config = dict(
    d_model=384,
    head_dim=64,
    rope_fraction=1.0,
    extras=['capped logits'],
    init_std_qkv=0.0343,
    init_std_down=0.0,
    schedule='wsd',
    decay_fraction=0.736,
    final_lr_fraction=0.05,
    train_tokens=319700000,
    steps=9757,
)
MLP neurons of a small language model. Each row is named by its layer, matrix (gate and up: input weights; down: output weights) and neuron, and shows model dimensions 80-207. Each number is 128 + 32 x the weight over its row's rms, rounded and kept within 0 to 255. A neuron's up and down rows have the sign that makes its largest values positive.
After each neuron's rows, "fires on" lists the tokens most often at its 100 highest values on Wikipedia text that the model never trained on.

L10.gate144 [ 82 109 108 160 138 130 162 174 152 189 174 140 179  90 203 126 153 163 109  80 166 108 156 137 179 179 153 156 169 146 121 116  86 135 153 120 102 100 135 198 105 150 134 107  54  97 103 129 128 151 114 109 141  80  56 128 100  92 133  84 101 130 151 140 158 116  87  96 133 118  91 136 122 167  97 143 118 129 187 168 130 163 104 122 140 113  87 127 112 107  93  69 111 144 125 119 133  54 172 144 152 143 164 164 119 114 177  97 135 153 118 123 109 176  90  62  90  72 173  92 154 166  89 155  89 135 100 100]
L10.up144 [158 131 164 166 200 148 128 144 117 117 167 116 134 141 119  92  94 137  98 140 141 159  87 200 113 196  97 146  83  84 100 117  81 120 155 156 131  75  93 137  84 150  84 165 147 116 146 109 142  87 130 108  89  69 146 121  76 142 135 122 170 123 126 132 169  76 143 111 129 155 141 119 111 164 107 146 139 134 149 125 153  84 164 134 161 117 156 169  93 142 147 141 128 102  66  94 152 146 182 139 111 156 169 132 135 102 106  79  80 156 143 188 105 104 164 129 133 155 147 132 159 130 107  62 165  98 104  82]
L10.down144 [121 117  94 114 129 106 124 193 104 127 124 116 124  80 152 101 119 123  63 137 191 108  95 121 151 150 173 180 105 132 151 141 165 146 180  97  97 136 110 135  95  90 135 142 142 107 117 132 102 142 161 131 182 135 133 164 153  91 222 133 162 227 135 123 124 162 172  89 126 165 123 104 117 162  90 105 126 175 124 113 124 109 109 157 129 147 102 131 147 105 103 157 166 208 110 126  55  89 120  65 136 179 145 142  84 181 128 132 118  87 149  61 207 163  87 107  82  95 144 112 172 140 132 117 145 130 205 154]
fires on: " ("

L10.gate608 [130 113 168 134 146 121 118 114 137 106 146 103 112  60 126  79 145 143 145 136 114 136 132 166  88  95 104 159 159 159 162 129 137 120 151 115 122 149 166 111 149 167 130  84 115  98 148 144 138 121 111 119  86 143 152  61  81 122 119 125 111 163 109 122 192 161 150 136 163 155 205 180 143 129 131 156 109  96 145 117 155 132  77 109 188  88 148 114 123  69 135 108 149 144 145 152 125 128 115 107 120 137 171 169 155 125 140 160 141 175 201  92 184 100 127  93  85  78 166 122 116 133 112 119 172  80 126 126]
L10.up608 [143 178 144 156 138 159 163 110 101 113 146 124 135 134 104 130 151 121  89  75 156 112 136 131 191 172  98 165 175 172 134 125 150 149 114 189 185 167 118 136 131  97 178 123 189  99  42  83 132 133 144  61 140 100  74  72 125 150 155 192 159 104 130 119 111 113 144 129 152 107 127 114 128 132  47 105 154 120  95 144 119  46 188 112 149 120 140 165  94 148 137 138 142  67  95 109 161  70 172 122  91 147 173 140 141  98 114 135 156 159 166 171 166  77  95 157 162 154 136 109 143 120 103  67 182 111  50 117]
L10.down608 [120  77 120 202 196 147 124 155 128  83  94 102  97  68 102 122 164 157 116 150 191 186 163 106 143 130 158 115 161 107 166 100  70 147 127 154 146 110 149 126 134 107 148 107 131 134 120 157 122 146 118 114  93 158  98 164 127  83 112 134 166 143 124 108  75  99 132 118 126 123 110 168 164 187 127 187 175 121  94 193 160 107  63 114 135 128  95 140 109 126 128 110 122 122 122 125 129  96 158 119  79 168 150 188 119 114 117 112 152 163 120  83 150 116  85  93 142 101 148 159 159 133  86 126  97 120 160 157]
fires on: " \"", " was"

L8.gate20 [103 153 151  95 134 165 142 147 119 146 128 174  65 138 136 146 144 121 125 118 159  94 177 151 120 152 128 162  98 172 146 145 186 152 115 119 115 162 177 151 112 128  98 143 152 168 151  89  97 133 167  98  82  89 136 104 115 215 100 130  80 141  84 118 209 146 142 131 129  71 183  96 169 117  63  94 112 100 167 133 191 100  93  78 100 119 174 147 140 116 162 155 187 113 116  93 134  97 157 128 107 147 191 149 214 135 167  82 123 184 178 117 163 133 177 129 113  98 124  76 130 181  86  91 113 139  84  80]
L8.up20 [ 82 132  78 144 175 130 127 157 153  80  95 141 126 170 133  86 155  98 127  92 165 122 164 188 111 115 134 132 130 191 171 158 103 121 114 135 164 126 193 162  84  48 187 116 184  95 164 163 153 159 141  94 168  93 158 102 126 116 106 174 147 127 185 128  95 166  88 120 152 139 135 149 120 123 128 113  63  55 129 101 141 100 148 129 109 160 119  79 146  62 155 116 137  92  74  96 128 157 151 165 157  90 107 144 112 131 121 128 172 136 174 104 113  86 153 147 116 162 144 147 208 124 121 157  81 128 152 124]
L8.down20 [165  69 137 172 107 107 178 151 101 106  84 137 175 103 132 165 147 135 164 119 119 133  57 111 114  62 155 160 144 128 146 129 104 109 176  92 139 164 149 101 145 127  77 126 174 111  78 117 117 143  58 140 117  86  90  67 136  90 174  83 144 116 178  82  78 116 155 135 187 126 141 136  83 138 143 129 157 112 130 170 140  78 144 114 155 139 167  78 144 124 166 122  76 131 121 105  70 152 137 155 102 100 170 124  62 158 176 139 167  97 102 163 202  99 135 154 156 126  90 132 117 100 100 142 133 107 160 156]
fires on: " is", " was", ".g"

L9.gate174 [155  90  73 179 102 174 150 154 130 104  82 195 125 144 142 105 144 156  62 121 154 109 146 167 156 120 142 166 147 104  84 118 124 212 144 116 114 151 121 168 122 145  84  93 147  77 160 171 166 128 143 119 188 107 121 140 152  97 135 130  70 120 136 128 110 110  94 191 143  98 127 126 167 112 156 149  81 110 132 157 112 192 106 149 155 149 122 147 182 115  84  88 154 164 126  93 104 114 160 186 143 215  93 116 121 127 177 120 167 120 134 108 132 152 144 106 174 138 193  95 138 161 145 174 102 121 109 153]
L9.up174 [136 105 181 163 124 109 110 148 129  87 137 117  97 145  98 179 136  74 111 161  94 149 146 117 122 148 153 152 120 120 104 125 145 100 185 139 102 111 125  69 136 130 186 133  97 147 148  70 125 160 165 121 105 134 128 108 115 123  55 118 160 126 144  65 106 134 153  90 126 145 100  84 200  75  70  87 107  47 114 174 153 131 164  98 175 154  99 117  79 108 113 103  96 165 106 116 156 102  65 163  97 158 170  99 108 100 107 100 130  72 156 163 135 140 108  71  94 170 117 119 125 137 133 101 133 135 141 127]
L9.down174 [177 133 121 159 153 141 184 128 109 150 128 157  82   0 119 131 136 180  66  62 123  99 151 107 109 177 100 121 162 101 126 137  99 126 134 118 134 120 168 157 161 142  69 126 101 119 120 110 111 144  83  80 108 152 121 126 123 133  85 196  93 175 153 105 132 102 140  92 148 187 119 113 185 141 100 113 146 156 126 104 122  85 136 187 128  84 132 109 114 137 127 122 113 109  88 122 101  93 141  98 141 138  74 116 153  95 146 111 118 133 126 147 117 133  91 100 127 126 145 163 153 128 142 137  87 137 103 143]
fires on: " \"", " (", " “", "—"

L10.gate764 [153 152 135 149 133 165 127 199  79 158 154 170 135 109 125 122 194 144  99 179 162 142  85 171 142 172 139 143  99  98 117 119  89 151 162 180 147 134  86 120 132 157 125 166 120  88 104 150 145 129 163 156 152 118 115  71 155  75  98 124  92 160 158  99 132 138 110 163 176 166  74 131  91 152 188 103  93 117 165 102 114 150 177 153 166 134 136 133 187 103 129 144 155 109 141 117 171 170 177  78 136 122 133 162 151 133 148 174 181 193  44 122 194  76 122  81 178 146 119  84  83 171 137  73 142 102 151 140]
L10.up764 [127 150 119 149 125  92 125 103 118 131  83 144  71 173  89 127 114 164 174  68 100  87 148 151 109 136 136 119 189  53 117  95 129 103 213 125 136 114 117 146  72 173 124 156 123  87 143  74 183 100  83 153 107 136 137 146 146 148 168 133 177  95 159 183 135 111 126 109 112 173 117 164 163 119  86  69 110 118 171 118 126 114 147 137 166 109  50 151  86 141 160 145 117 113  63 125 151 128 119 169 129 125 156 206 122  62 171 120 129  82  88 140  94 151 150  93 147  96 144 118 145 164 124 109  67 137 116 109]
L10.down764 [106 121 110 152  90  96 108 119  97 131 117 160 154 127 137 140 212 115 108  73 152 125  77  97 177 146 137 182 128 122 147 168 190 125 111 112 149 181 102 141 131 123 102 125 131 109 170  71 125  88  94  63 168 124 141 144 199 129 136 128 133 125  92 161 150 115  97 133 170 104 148  81 128 132 101 106 145 134 124 112 149 123 121  96  89 138 153  94 137 117 150 208 181 198  95 141 130  51 103 159 130 146 110  76 131 111 131 132 179 130 204 112 130 156 110  74  89  91 127 139 143  97  85 141 128  77  97 134]
fires on: " (", " would", " ", " to", " was"

L5.gate243 [ 96 135 140 130 128 150  95 174 136  85 128  94 110  97 105 100 120 105  60 147  99 126 176 198 163 117  75 147 113 131 167 146 125 158  88 178 145 153 175 123 117 122 157 171 128  73 132 178 107 109 156 124 153 116 171 125  94  97  95 116 225 170 111 185 137 143 164 125  88 153  83 139 157 117  95 146 134  99 134 152 125  33 115  74  70 142 102 151 106 127  97 131 126 121 146 135  61 155  82 168  85  90  91 105 133 121 153  71 152  90 119 187 203 140 123 166  75 128 104  57 155 160 117 120 113 135  63  74]
L5.up243 [122 120  86 139 167  79  91 184 131 167 128 109 108 129  80  95 125 127  53 117 142 105 148  80 129 113 131 135 113 132 150 163 172 112 143 109 176 143 169  91 218  95 121  95 148 123  94 185 124  98 101  82 166 127 106 155 105 144  85 146  99 139 143 168  90  79  90 133 162 146  90 166 108 105 109 124 185 144 151  75 130 132 132 101 129 159 113  85 146 127  56  89 139  70  89 163 165 115 128 100 140 165 159 154 154 152  55 138 208 125  93  71 146 159 110 153  60  89 141 118  57 129 174 149  99 191 185 181]
L5.down243 [131  77 148 122 128 117  97  73 135 158  73 141 138 136  68  98 108 102 160  84 160 109 156 158  95  70 108  93 109 119 128 154 126 165 128 104 143 136 136 174  89  84 117 100 113 163 132 115 172  79 128 162 116 137 129 154 161 153  91 145 129 105  75  99 146  81  91 114 150 137 106 107 132 100  98 143 142 124 107 141 176 133 193 109 153 118 145  89 163 127 155 128 132 101 102 146 129 102 108 140 138 115 141 126 114 102 106  70 177 132 145 159 130  98 139  78 134 145 138 143  66 127 101 116 113 151 146 174]
fires on: "–", " of", "/", " &", ":"

L8.gate70 [ 80 136 151 152 131 143 137 131 130 100 153  30 106 119  78 133 108 143 120 127 147  73 175 110 171  81  57 125  86 191 205  79 151 186 111 124 156 157 115 142 186 111 206 111 154 141 158 156  90 135 119  80 158 116 124  73 131 111  75 100 128 203 105 114  88 136 117 112 143 156 171 120 129 146 139  93 112 199 146 131 146  46 154  55 133 111  91 148  94 153  80 136  88 109 145 120 125  67 123 142  66 156  80 127  61 137 184 146 178 124 138 113 189 136 159 169  65 123 126  66 105 110  86  92 101 129  65 132]
L8.up70 [113 135 160 158  57 133 130 118 188 142 109  49 147  83 112 115 105 182 144 149 176  83  97 132  85 162  97  64 137 132 144 108 144 109 168 136 160 123 177 130 148 152 218 170 158 140 141 161 170 119 144 139 123 136  93 127  90  84  97 100  97 179 138 138 123 167 153 129 118 148 158 104 180 158 143 140 165 166  98  96 165 121 108 106 109 115 139 131 171 190  60  69  72 167 178 140 145 102 182  89 117 161 145 131 140 126  92 157 127 128  96 165 133 147 166 137 100 172  94 127 121 100 125 141  76  95 156 141]
L8.down70 [119 126 237 165  98 135 120 143 148 102  86 110 109 193 129 140 113 136 156 114 145 117 121 107  99 116 109 136  48 127 138  98 153  88 116  75 116 115 141 133 141 117 136 114 147 129 171 136 159  73  95 109 136 122 143 115 156  88  94 135 148  76  99  89  94  90 117  47  91 146 210  99 166 148 191 160 154 217 143 120 141 137 145  69  69 132 116 116  70  89  68  66 186 137 122 149  76 131 136 104 124 112 125 129 116 128 114 179 162 155 138  84 113 123 158 133 140 181 124 161 109 106 121  73 101 109 125 167]
fires on: ":", " of", " |", "\"", "):", " by"

L8.gate292 [ 99 105  93 159 133 125 143 115 161  90 145 134 185 110 196 106 112 176 104  97 125 104 117 162 152 163 111  61 113 146 104  89  72 134 110 132 108 130 171 183 158 104 115 135  71 111 127 126 190 158  96 106 105 106  87 153  69  99 144 131 141 193  88 125 149 168 103 147 100 151 143  62 123 113 153 108  79 158 177 102 168 195 122 136  61 139  69 142 126  67 133 126 131 141 137 246 139 153 104 160 114 134 155 208 108 133 110 120 131  96 130 198 138 177 153 156  94 165  79  88 139 122 138  91 147  99 116 108]
L8.up292 [109 161 157  96 166 111  91 138  71 114 145 133 103 171 137 143  92 107  67 103 146 146  81 197 116 178 110 156 194 103 161 157 128  90 159  47 149 157 140 107 125  74  46 119 117 163 141 177  84 183 142 237  86  87 154 186 108  86  81 105  98  95 126 107 108 108 136 127 125 139  84  96 155  87  87 154 150 159 117 144 115 175 130 139 112 130 128 144 175 117 188 104 188 159  67  90 122 107 181 181 142  97 118 145 148  95 167  54 155 113 105 150 139 176 164 141  74 112 168  94 112 133 153 136 118 117 110 154]
L8.down292 [148 110 136 168 147 171 125 170  86  92 150 139  92 110 150 106 129 203 174 108 154 127 152  50 135 143 147 108 163 115 106 154 148  98 151 156 103 137 105 101 182 124 175 134 120 111 107  71  73 151 146 136 126 151  89 140 146 153 134  83 120 154 127 100 103 130 109 100 172 178 135 136 118 149 124 132 108 172 132 130  80 113 110 136  64 152 119  97 166  95 200 149 115 120  97 168 156 125 157 154 136 162 105 162  97 164 151 162 122 171 142 185 123 150 130 168 145 140 187  77  95 118  50  97 105 129 133 151]
fires on: " a", " (", " that", " an", " in", "born"